Part of a small language model's weights.
Size: 4 heads of 128, MLP 4096 ReLU.
Architecture: LayerNorm before each block, biases, tied embeddings.
Training: a variant of Muon for these matrices, 947M tokens.
MLP neurons of a small language model. Each row is named by its layer, matrix (down: output weights) and neuron, and shows model dimensions 202-329. Each number is 128 + 24 x the weight over its row's rms, rounded and kept within 0 to 255. Numbers have three digits each.
A block is one neuron, or neurons of one layer that tend to fire together. After each block is what it responds to, as a language model described it from the Wikipedia text at the highest values.

L3.down94:101175154150136123132144087108139099154099136111157171131130142143105160165120151161094055124108129076124134129127137155177145113130105182108142100162229106135129112194133084159113149117149119167137116148132125146120149122130120165110150149115141124119140100171149156114123156133103068123143118166113138168133099136116131157177114154102132135153142116141112132074152117170142144103155
L3.down982:117119139181132100163124172121103108152076103099132128112093167122106138126112154139117108140112121144105139101138135179124138140137134134157115132064145143139152147143117120075137186149153129151178134112157161121164113174113155130142143131144124129138078098093179135128103115138129140126166090119107148153129148198122100148131142192103133094088109134087122155103106140106148100089132
L3.down1370:140124112149165143101131118130097144135145121164163116107082171127154117134107179131145123147136141136115149127144153139119129109124129124103071112148125130120117204148075115119086129123149131136175126145119138128086163173127099117143133092081120125104116123139125161097131142071127126136142127113162118089146147125119163131138127122089136078103118076149136100146110107118108108110070
L3.down2426:177121100131158091152131100148133131146099119123128127124098114112135115117122139102111109133146166102128117122138146095130153104089112159134082129111129155099126146132124140109151085171140145112141145175093130110137149151094097120130129112124129105130129104187116157140093147104127131139154082102132122118141144161120115116129153110177155142079114091150158121111142138105122166150111
L3.down2529:104127081117148105130123097189134165164105147120186083159154128140103140106151147127110134111082145082141149128163066177110118133154119114085122138132126115144140107150130131158140115166078134158132130092140144127096183130130134138137155114152104162135117169154116145131143139151106096145165127116130112132117181170137133136113103132135135095142171150100142140097154112146138108087128
L3.down2594:133187081093137126113116095144135129083114143155134142143121141125101157170104127123131117171132118148106171085122120171095134146126133183145083113085088113112134144118141132132111133162127152139144115110170170119106143124132133126140174072120158107100135131131117108122142155081116114092133125118143131143132123115108132107181138152133069158165082143087181132134130136121152122107141
L3.down3028:122110131135127165185142157174118136145128144134198140098133096159146129119156153125124127108112118121119114112139148124173101154149115155136113107136102131140097160177101101141155122168129099138114148101108160100170132161118138089180129142087099111098108128129149156110116153130108106167139133132164172122113108170148121073178110139128139147117098162118157114157127128095109128092112
L3.down3353:148096117115128089142117116118130111113138118128108140076134115116123076107140087089101114129124156114181125106150167148069146119127109139150122125098107163143078158146125129134110109134132155110161096119120138124166100184078091100153133140150109074164190141149136171156116110121132146112088107141136094118116153165129121126161090092138170090157113120096118122102130149144083134141114
Gender and kinship nouns. Nouns for people by gender or family tie, such as women, men, wife, daughter, mother; weaker on scattered word-start pieces like contact, target, Season.

L3.down1189:162102127131130114179143120116099143129104163133149132114125110119137152106093120121125127176116093104123135091106184113125115086141157135137158186095113116142115173148159077116098179126109135122094136094128096108103149168146139120125096151149113161150124119145103104145162184125128162117162164135155134132143131118165176139066187135158139152167113147173128119148113079149107154153125
L3.down1395:130125113129113112144132073111155146116109166142153111110128152108137133099123116138143138175125092101123153104123167105130118084135160149134150134100136141125136166146135095139150114145108109107106116100160102152075111163122099141099083141129136125130138112133108112141164141157134187104069131118161126124132113122112117159074133146127125136154107130137180100123079107135051168173143
L3.down2261:121094091128079133139124091094183146097117138122142112119114118146141167068103107139135154159083111109092131114140155096173112160148131104127176102129176150166151136124113092134125107159118131105094100144119138108135120133136152122141107135140132112096121118118155152128141144123174138073098179133181147123138132080117115146091110092120085144155098111148164129069105104133100156174078
L3.down2619:093122141088097130192120140124115152114136153139180139122083106182137160169085105148177148139083138189110103135145128130076108114123084132159142164137099134084141163080115138117098125175115145123124132121153124129126123144136142156096117130132181150144087152163130156158144140132130117124105137142117109110097098137099120136121119119109107141125119137136112113120149149149118114117103
L3.down3323:145088130112090126176060089120169136146101126140148138147158137113126141125111141113144149134129147086161166139156152115143109097104141136123152111106104106134171128147155138132158113140141090166131136094131117114108145131155121138101132109075114135124103131119125117119119099149163136093113125112090116133126157118151115148101147113122106094138120071180167089088123142127117145094112
L3.down3711:129108129128105119166075118119155142137137125109133082143166078112154133118098119128151143140117129121085134123172219120140086118111140108113092120163139160125127098136154168168134101164108146154151091156121146110124086144113109132111142060106107104150154135124167158136144146161109120152072130146145126131139155136111116114143120117134124149104155158142125124148118125128143131109125
L3.down3884:124128098150101123170089123131151118142090140146147160127138119123117163123177092163125131132116155115097130136134134144133112113139126115075142154147115163110157123143116138092112143127101144156127096108147146142084150100135095194121109111155156113099111111097092080109139126130112169096124106136104092111117144125121106149117113109143087109136105148190158144120123118116126094169149
L3.down3901:077139122102142121127101133161145142092145165130117137152113125142152098109119143097126163134098092139142102154103117157099095130166153127104088131149145116126136127087121110159110156104091119135147118132174143160110116162188094100096134114161144105130117119095102135116163112138133101149131104118106097145146123165178140134131118131135130135149098180130134136139077146111111134134110
Table cell separators. Pipe separators in wiki-style tables, mostly the final pipe ending a row after a number, as in "| 4 | 0 | 0 |" or "| 15.37 |"; also rare LaTeX \frac.

L5.down150:075117149126145135124118166148117139133130157154119109131108130116111160131119092189131145161150091129127138124115139150132158157150125124072139120133125134110180167136127104104116119122128141140128161100055184147117172149078143126155129151153142141148160131120120152140156102146103142105122127148140154087162103141130071135150148159139115162190118138130097111116113114132125149143123
L5.down3755:104123123155141111145085126121135123114129128124137163140099150134106186168134120121150121111161162101175112093102136137145143095083145135119109145137143108112132152149100109087135131205106110147120118125146129135128125145107142131158091106134099081125125101142113097151143140107093130098124099149148121113156101109114153186177131105108111109102101123109128138190139161142147150123165
Kinship nouns after possessives. Family-relation nouns right after his/her or a possessive in biographies and plot summaries, such as mother, father, brother, including in-law forms; weaker on word-piece fragments inside names and on table pipes.

L3.down679:164126121159132118150171082121118093146104127133138138077128162114140100154125105078134168115144138166122160107108070170133153142123145159141139119100126130098134116128081112145155148102088117130143092138125151107127141105099168104122150161160123069085120081163119115125134127096091086101149117141151156162150124102158132132133106167172109146110116147118085107125119146125127107126109
L3.down1668:160094135108113107109137116129122078126112092156126169107139119182101133165128152075142142114159104154128134112082153123160144090139127130100144153106188162102113114139141137168133097097144113111106138097139144153118141083172107117173113151127156106148122082202143136101149105132155182129134066127144129074091128135164112126128153142153119152112118136150133112122140152119129144095174
L3.down1775:108122098150132119159150162155107125096144091140137077123069158115092125123120093132078140134128098082127134141139121121147115134111126096080109155103143121195109137125135108132094140144136115106139124138079108132104119170147096129157117127157133156117119147110107141101144171122126082098161113163139088133116121151097125162113119144141131115144130145149117125133157138144121136075128
L3.down1828:161093107156111129136106103110136128168101098150129136113150141098104121108064150130110143168110092151149137112093151134154101137077145095128116106157122107113124142104127108139110122112141135113122095130133099122118132139111104138174143133097156171121118096133091173067136157095126099141154065115129158164127144150189077109115123160118105144141148127125106168129098136165159159128136
L3.down2081:128153103127136125162106163148143156130109125144171170120157124101136124156146116122110121143148087088111103101129151163100166164124129100099108167178148122094083106093164082130133107075097119113148108114187103103108112115106119120156093137122116134093091079109139095119141125125132119135124104143131125150124109113145128106124124148146139125135103103140162155103135177118064172157128
L3.down2986:122119147143120167184132138154130175113107139147152122095130146090128131165087123123136157162125153103145169126096143109132134162147147152102109154139112165148134157104114107124125110142177101180165136131142126147112154104135155130142127135118122139115123104139078162102177130143138132121102092159111131111100128113079114115136149095136131135193141169153103141138185141169106152154100
L3.down3301:157130123152106088127111156107133169124124161143148097098103081097141140110139102164152122143120147117108143126108126140133092125135102088139137136157092106125106131139114100118110098141100128135117123148120116158117122136081150151177078183145118179116126159117134119126129112113158162151116068150136120152135174099134143131054125128112129133182146084153135125158108136108113154095090
L3.down3456:147133127144133126123153126110138170162119120119150112136154156086111114153190114130131157131128135116164170156106124091131122115085136093108120131115118138118153114128107079137144178147115145126097116155115169158122092153124143144081141149107081171144144147118123190114137127147107121165101079095196128137161112132114118148142148151134123100157160137107127149087120115156090082131149
Word-initial V fragments. First piece of a word split into parts, mostly capital V (Volleyball, Vulture, Vocalist), plus accented-letter bytes (Ö) and heading-start pieces (==P, Qu).

L5.down5:126127129101144113194095154131125137121134094124133134152145113105144142094116128090122124125087105131138108146124141157105131137139139145135113110125142142130127185142098135147127178119104080092139120084107136081085151129125137122124104144114087147132156109137089135135125119138120133112100108119142098110116113121148120113131161149158132087192145122147152142117080140118102155116125
L5.down643:098129138134131159140121146168140096132148128105102119150127137113177107144125087104116153134120137161138117129091130120142085149114141138172134142095150097128163131142106141153146156139121102142128116100133109096124089157112102093126106135103091147167145136119161100110125121107136128147066107161078157044164127142151108153122108153153147059133153098125108135117103125137149156153148
Late table-row separators. Pipe cells near the end of Wikipedia table rows, before a points, total or final column, e.g. "+7 | 10"; also "only" in "not only".

L2.down2565:154133089187104110101145101133141167153126130073150168180137090121148123147137131104130144105125086121103182120081117138101118158156122116131156118118132094142113108169125149163115104108146152098140087132154130125138129154114125137129111097112145134139151123157151109104159098144111120109152145104139096088165142127130119161080108128133169109168154116152135078130117106126129159141103
L2.down2776:108112086164135140142125141150132111132088167117105131151122144131094148165149111099134155137151133122115147147103144113105155116149147118122127081136124126108116110146108120082084099125157165121151153157129121099149169107135124125119115176131178132128138159157132104075129121150105096094096142158134129083148118065139153088113096132105132105141165137128134143128146135098140098117091
L2.down3118:165154073159116122113163104149135128132148142099140179156111148130150127147138115081110098132131123119126169120135112117122118146170119143175144149137120076112129144090099147161120098134169116122173131169137087118101155137119079114140115123099170138168111113170153137127108098163127092110123145078139136130109136092117118144095148132138171130127154111103098086096152152085108129162100
L2.down3694:120146085170101096126114118141142182136105125135171170180134098123133146186142120125126174066128116117119189131102101151109112141135138127125132121169170118122134136133113149138112105104149160087141129165150111130123166170117133138116136143121155139113153100125144113122177105153121102114106128093144122100137143095137115114092130173166149083142174118152099106105139101104118119186086
Table cell separators. Pipe characters separating cells in wikitext-style tables, especially row-starting or row-ending pipes after long cell text, such as "Party |" or "| Season".

L2.down57:160162138134127106112142116132133113112126131088138135149103139113148126132103171175136146124142103151156127153134109087097150131112137136171135136119123144162161145142149145114115166178116115135180148131192144173156143136134118149141153118133118133130145165115156104152082141134144101097116086105107145132164106157177097160108172112133123129120099144133142114044121106119162099112129
L2.down178:160134148099121097170114139125125099146129143145136109121108101178123149119144121189133090106118129104151120115104084113127148098073113114110091159165108105123120129162147129093136066147114143106155112119170134119126162100153160133132116144176167151147132111132122129148162165125123121177130148127098161114168131107119144099152108124116156129109123112120136088111124169175142151152100
L2.down2264:142120145178118127146118107162133089135139137110116141106124140157128151141087142107134115111124099125097138099127156147125168114092154111131103127087119143132108163128114123114119133163148127111208153109170114125132132136114148168159108128163118139109111124112140131133109144156157150154140104101163140150140116141138120123119137120117118129093138118133130129127089125089112115072145
L2.down2740:155099109124121126134132129130146113162128119107146148152156099123125115148145126164128148147144129130111168172107145135145123130148142162129110112101151141110142149116119156122116098123176108149122121133159130080141098165120130121171128176135166111122067138120152092131109126123100131112110093088151116149103106143119114148129149142099100090104205135129095111124107139103080084144113
Family relation words. Kinship and marriage words in biographies, mostly after his/her, such as wife, married, mother, son; weaker on match scores and "including".

L2.down821:151117148130144154143134099132149141080111158120146151154154104145143131213119132113151126163129088179140179131120124127103093148107131106109085091123152119160131154129155097138124095127127163154129128122119091113087128130180133110108100131135145101125109111130106123119167158150130122141124116159106172161085131074105109117112080091152164171118161139118154125148084143121135127108121
L2.down2104:118136148091120137165064166104128119151120117104144117113132140113158167174120116133120130136123073140114133105178140144141143146118116124131114099145085146152074120154174141132146161125151131145142130124109095150103116129134109110146129135102117131142135120068111149145143149121110122147127130136061142181121133130141125112137091114105107156101148160114146173097111151106101115114076
L2.down2747:129136112145134161165138079115125086142170113101157152079136131104123096158098140114121135141124082124125193103129096165126095166135122098119104147111114100114145146117154132126106128159124122122110152151112092141160086135194159111138134081150149123134111147103098121063124106133133116138133165143137146108134132124130109098177114092089117166126163152117128164097115088137131150151137
L2.down3651:127123110139132147139121063166114123134163107128160132080125110111116130147100141118105122147132136117116210124119103137131112144121117093099101163134117134130159147073161137133082125145121119156117165089131092129130122108151144123134105083142116124132099156108092161114143123140153108151137129117142150155129159109141088102144083107131122179122142152123128158135128096118138147151121
Split accented-letter bytes. Byte fragments of accented, Cyrillic or CJK letters inside words and names, like Nazgûl, Çubuklu and Coração, plus "j" in nonadjacent and Gjerstad.